Weights of a small GPT-style language model, trained from scratch on English Wikipedia: rotary positions.
MLP neurons of a small language model. Each row is named by its layer, matrix (gate and up: input weights) and neuron, and shows model dimensions 0-159. Each number is 128 + 24 x the weight over its row's rms, rounded and kept within 0 to 255. Numbers have three digits each. A neuron's up and down rows have the sign that makes its largest values positive.
After each neuron's rows, "fires after" lists the tokens most often just before its 100 highest values on Wikipedia text that the model never trained on; "fires on" lists the tokens most often at its 100 highest values on Wikipedia text that the model never trained on.

L9.gate2:156127118141116130141090155142099132117129134138112185133137075142116164102131142106185186158104110163127116126107159174141125147130126122088165125141085143098081081139076121114100137164130136140131168161119087112108103115147121165132141145139126148132120123088153142139094158118082129145121177111108137156126171115122117115136141124138134080108171108149147119114118129120145108104136166158105102136157085153116105146136144153143105102087131151136158098095147114128135102107149112
L9.up2:128128103119127117110092134115110165117119112096108092108133185087143139118091113121109118108098150151133152133101123144117133132088149120120113110130135128112122089107171157148131085144156167098102130091091111080125168105091109129087104095127132170111122104149189109149120046140129108170146116076129100121138118154101119122127124109139131136133127109125077121155097101122131143063159152147122118136116119122141109108136156153129100108109159144121140108115144143108172142129168131
fires after: " |", " 0", " 3"
fires on: " 1", "–", " 2", " 7", " 3"

L4.gate122:128099102108086114137129133155144122096139106154140120118135159137111169137079151121116136145137099133142132145122166084171129112138106171093119108111101131135103102170127157157113160114124091098133176125110114123183132087147112107126157114105177095121125109164085074121121123079145117130141093139115130160123158118134135088140133129127131152112123119187118147112154122192125129095092111103132126122092102094100072174151083133149119149132148140120135120138145105132123118130134133
L4.up122:125112159118135184118157174159139135169170149146158162134139121135156159138149136114123131168122115086097110141133120151123114094110159136167096101160165126102134163118130128104116152098183093128108075127093101088139138141187108121161149134143087113093177150108162133150135102122133153151137149151149138163157132113132112158117152129115156103134112093134142141126136133114135120149121133143111155101082135140163142129134151125134106148093098159120093141107178135155153122080123138
fires after: " 1", " 3", " 2", " 6", " m"
fires on: "–", "/", " code"

L2.gate196:120103144105151105095151156149108142115120135147113173103139163112147155125129088093121124145101174100153141122155104116138151126198150124098147090120150141133113127098136148118104111135082142141169111111110130178112111137103127133126166157149135123132147108098132112097137089112144149124111149118146154132143124092112113129116153151144092139100140116133077083135103145153088127095145178100102142178115138092165116121141122168116137142115122133146108109126074115156167101095086173
L2.up196:122129147136129110127158081151131085177154166116125161127097085151153115124094125158111150100098134127057108109099162091172123121132112097154128140108105118129104122131131148103141130128143100109078121111145122113148114110131116146127181131171144100144121146142113125099128106148093173116127105083167138161132135146080102129124146127080165147135120109138133135094153154140126116129145114080102146128080118152112142093151105116160114104147136147097141107131150098179141081155129130
fires after: ".", ")"
fires on: "\n"

L4.gate24:105169131146142113091156089176151113129105162118154142161094132140102085108148137166165157170117156097082118165155151098146091141133153162105154119129140129121140108105169135100123119135147158146135133179135113083091122133116155119100132142115127115078149141102117137140155169132177122167130152130146141126135125123161156119109118124109125083102173148121110122159174103131149152161126106167118135124115141124154117155146121110148124123072147126154190125128105162145123114111115116
L4.up24:107135133149150106146176134165136165125066129142142130154100129131100145153133125113132150166132176084120139152150166109138136086112130147095157119146146159147148136144136110056096128130106145128149147157133166086100151100140108103102159153114116123087162136147130142138145133154151106130118106150104088134101107095154117154119146075156116106137104171110128138159113122120164107106120099183135100114134131094145104111113130118118139109112167187125133140079153109112111125108102107
fires after: " |", "|", ")", "\n"
fires on: "\n"

L6.gate277:140101086136118167141120135105133084097156091124155150129088131143163149129160128139169098106078156153161123139163144167079119116126127126135104094112119170144140125124148117131078119148153181132139103151117114147117146118152135168074121139134142117117123129135153125111138091122152134185167120132163156123114127128132120136110157151110125165072152158124141141120139164133126157111205148120152139099110103135113124133156119099123182119133130138187106109147158127105123133109132156
L6.up277:135113176145105117112128107132120089186090140154158134140128135089148134134112103135113149147159122097123132098157153170146114121120170133136101144120154137128140152174164131112122133087152152155105105088121103140093126138118113160069158102137132082076090091177132098158149111092125115102116087097134102154160108118155138129118126110093154148126122161115171157163166149151110116102123133139132156132098109092140127122159116113110145122122097116100111130141122190131150118144120119
fires after: ".", "\"", "=", "\n\n", "\n"
fires on: "\n", " According", " of", " Later", " Pre", "According"

L4.gate163:083102133142083086113151127135148160114078122118142128143115171125080147131115111124151127100113141148144126117080121111118077133184133080100150133102173167108110113154157135151143143100157082139096130119127144159106128121171115165142119122119137135120124148100171175130102105114123150132132133059184124139132135158144127120147097137180118135127091115135140128105112146153179145125089099120137139163094111103119129145153134150083128097146141119117100144141137148097149143124116138
L4.up163:119098114139041076144178149135089144114068152084140133115143117076111124108117169178124122127089097115157103140109146098125088158138118127127126120093176146152125117144145162161164120129130084153158153107136132128118115139150118154120109123141100132138145180076138129101095098121141172156111148112126090153140129137156122124143105153148106140134104117148137104115102130135143144127133150141112143164101156137127136164141109115070132129147129096131135083123143151143126123113105121
fires after: "=", "\n\n"
fires on: "="

L4.gate431:110133146135118142065160141138114175118116124126108098129115156112167166101146114124151108132077140071131148127090166136103128146108127112127165121135101115131135142108140091137122116099140144112167146156150138084095126112109110149094077129174112126134110175128113115174137141112097135124114137137148114117147129167158116185125128088150101092100145131095135109139131191146115125108154150184138130142141126095140115126106167171107105112111098105155136144148106143098121132127149077
L4.up431:139135099121175143107133100147148133132127120132110108139168122119130116045152141144105141206137104119099121145118189107113161107098104132120125114116141151123095134118137160126154138112118163131108139120130174109128136108132152153094144138129095162074150152142167158117133111137128138104160102129145132077125123134174131109132152110145155136148173128170089143131110109093114189099120136136112109103113118108134112113132130122126149144167102145168118121080150193129152133125156135
fires after: " |", "|", " Win", " Loss", " Sep"
fires on: " |", " 1", " 3", " 2"

L7.gate198:122130131147146075120130115145166145097111122154137125145178145169100122153123126152165124152144112111161156116118143156113137162143105132137141178129138116155102105106109136150139139186107148131107099122128185147115131089148103196105152099074117121097096143103167148099105140119127153177125140123128104095155102116120160115161115169109157144117117089178142149111121119108137133140092129124100116159120097115104183138130110150125121122116132114104098115128118121110124091135070106
L7.up198:118148158133105115127117150095148133138124149143160128174118129126098142102147123182115107132122095099112154118133177109136170135108119121163120142121145123139144129158177091139100152164107103098113142163125108148153131159123101104149154100134121144077173120123146152119123097160126144117138151114161125153175117128107100105138093156138144123129114157141132091162159125145163135086115172107112151140096101158149151100083175175133160094117098092118107137168154113138137122130156176
fires after: "\n\n", ")", "s"
fires on: "=", ":"

L7.gate46:169141100161137077100159153153126073109130133105121142101146100125100106092133117139127100148134119159110170173143107088159123133146135145141159129145174083115080087089171132118083178108154136135100151106137119123146146092148127131162129102112145079092150143119124114105169159127121139141173140142146108133122129152108117150123172152164110101141157134115081126119172131103128148157116127140100138133099123126099111107134135122100082129087128141130111117092122160140123099115110131
L7.up46:152140132142104113099177138116107092158083132115135132126101129121165150183186147128129075120137149142091121125100123126111142106101141115093105113136091161114121129100111120134120089126186117166098162199094105130111100097113149139153117127145152109119140124138177145118103138167107173149121160149105123111120105132128098152107078123147105157092136136127122135128099135107161093111151132145111124126107114133135125107139119104111115085101131095114141159105116135072099081149136142
fires after: "\n", ")", "."
fires on: "\n\n", "\n", "-", " |", "|"

L2.gate173:122166118153147077096104129135121140169125078139142129112126150075174157118100092103104110084127112119123148131162115150136096121148105073151128133109127112135135102138075133103132114130112136081163177089103125124133159107112141131109170173109111076141121125119113172106165115124110155145107124114123098130123087101119112149108119124105143151094145111139122153118103145145128131131174124116162160093166140084132125118155090139188123112118093137139121130131132175125140130124090122
L2.up173:100108142161180146101122149143120148137069113165115106092126155119133127094126141148147170133118132108146136167134140152123112116092092150128122110114118108124097146143125108139109093143141168144138102113181116131141152068146109160099147129109106075164175125137176120119119103135094113144151117090120160119140114097120111149087079114055150085110174138154126115122106135138126145118172163126124121135147138116137111117151162158113134109106085133130129143161137153129141098158143134
fires after: ".", "\n\n", "\n", "="
fires on: " In", "In", " After", "After", " During", "During"

L6.gate34:147127096120143140108096131116161129115149093121143182152157119169103146100059120084094116118081151175119124162096127090127133133141120125150154106153108137159111123166120103092133163094097120155147113091134159106144103134154146103123116136146143148137155074134115146149158143097098121071155170127159149186127141133115112133142150110138135119125125087129106096163122128119120129130149119139126131128131094095138093092153124117129112104126121108127111146117188111100179143100134150
L6.up34:127104163119118144099111164153161093103149086119097145140132109174108191113111131119129164094165115128145134150115147114193141119143147155115160116106108139103152116159159153131151148168093095098117153143111129145146147116163107115135098110100140124101109116128147110088115151108183148087135119108126128157130152125171141165149162118131128080177092121123120124138166122120086119099159158144124162124103139096123093119128164150151166125089111138155151104108138109112109124146132126
fires after: " |", "|"
fires on: "\n", " +", " |"

L6.gate274:132106128133107128102153143119138087126065125104116123098147132069102131162109111132096152146164147124135089149090084121158112118106110089123119148093136117157110171127097144119084162066159125151126124135127151134112104146171156121111168161118133133158167140134136139109131128110155065153140098091162095118138127108118090161105154118123171101148157135148105128110107139117115145141160118091119095122126161107131119121125147138107086140146123167124107149124089136166102111124132166
L6.up274:149083154086113091068153145118135111147106158130166152108165153064133125087099146122162106124087129139137092088157105122132103150134131129098069130162135164129108142145131187125128104119137114118143099133132130140129161106137110140137179130133120159115180144136099162122100144103104143121142096117110101151108125108113150170174128126102129092133129149103116111117101135110103135121159099083084111137151128121142104140156103138114122129148107185146144125132102130149137161113143155
fires after: "  ", ",", "=", " Te", "fa"
fires on: "|", "=", " and", "r", " but"

L4.gate259:121126145165131118102123151168146075112107125143135122104110115158152158141129149114122139104121145130104126159171095078145135126109112147137086103119077097124151151160115154136128140119117111134093144097157146113104101158161104148125119163131160140112156073112113162133114116122104137155124130119172110133069177115051168114135145103127107143147109089131133152113136151133149115122129123100161113096111130164157097122180093090170116126145106130120145130120099115142173140119145155
L4.up259:128111127136185131112108140138132091116164123131099134113139144144143160126084069101145155108124144105135137105139120145203127131112111141100140130114110115106111139136113153108115088095122085135150145123106127144124155110109109146143107148087121134114092176071145118105155168144154142159147115110159124147126122136158082153139100140140099086154105107111131148115176107119098125117114107096114138069170096138143144094162111160139120147115166161127149114101142106104158097106162154
fires after: " |", "|", ".", "="
fires on: "\n"

L2.gate53:119106117154111128112159127128163132127143047137093157128121105121137144113119128113104165174090135160138125136112106137128123109168115149164136117131137128126127130111174118141148084102087117093123117091084148126164157131159112122106156114127111095090162122131118111115127136097182113150084088134123119170108143082107139110142097122133128140135158135112068127125112129152066125113146122150109144106137087084099086147119154118109111119145092163112100098093137091112109110140114121
L2.up53:126118097114161133127156137122122093165131097119094154105108086110126133109110155150082108168118122124120124147119153114123144098158139110085108096142138127130150121131142097143148101132112129121114179128101173154114084129114151078104130132189091124108125118112117162097112106145140127151102064080160129135145134111131138114135142135148158145131126156082070139104110143140088171139135121102104171107133116109114080103093140156124105152148113136119173093110084117106154141109145123
fires after: " |", "|"
fires on: "\n"

L4.gate47:139149139141118113118161136105118148136147132114163143130122173138175082129119165150132135144081170158101089117135122105163079125169149122106113124153167114127122104112130169162129152107167151131169142148111122138121105181155147133177126144118115106136140161135134136178104143129105117119142109102141134114120136151145122127153113155141112133084114132088114120155136148111089084133085084140152115145135066105133152141103114105115124082162147141136142172145094165100105143100096101
L4.up47:119118116099118091159116153144135108069121123123156149142119114119135140120103081150120118131097151161115126171081126072157106168136148111165106090136130104132101132144115157149105121111161174116151156145100168148115150140143164111183134097159132143138131149108125142148131143098095152095145119101130109131121088189127130140132100097139111123141140120134134097127190097135145111161107173096114132134122091127119171134090119149146157094142167130176106130167113116131141128103125143
fires after: "-", "\n", "\n\n"
fires on: "|", " Jud", " Beg", " Tim"

L4.gate50:134116141147105155090131148108188172143119126140145154115120158123118149147150110159102108141130116128143152123138140142146153136127142095116123100150133157143101128135132170123124135150142154128096139128118161105122129132133127165119160137108151117139175144066130150115134139167135166144144093091144148095138171141169137136125157081184174116156177135113132117130127155102120180111147123146090141090115153128121094136144138138124073078122094176177143161091135150124119132119173153
L4.up50:135119134133098107124134131099142148141150134128164122124095092161114149136109171166133117111154076145140124107145129149153125161139134081086123140108153150142133121148108146139174133145125138114103140152130143120105174090122136168111123103103141176150152132068137135166076097108160181133164068107147104116145170142106134137101137100170147140085161140120162099122135139120156158099099125117134124139136153121052114157135158147153122101145147141175149115132127124111128114136117121
fires after: "\n\n", "=", "\n"
fires on: "=", " |"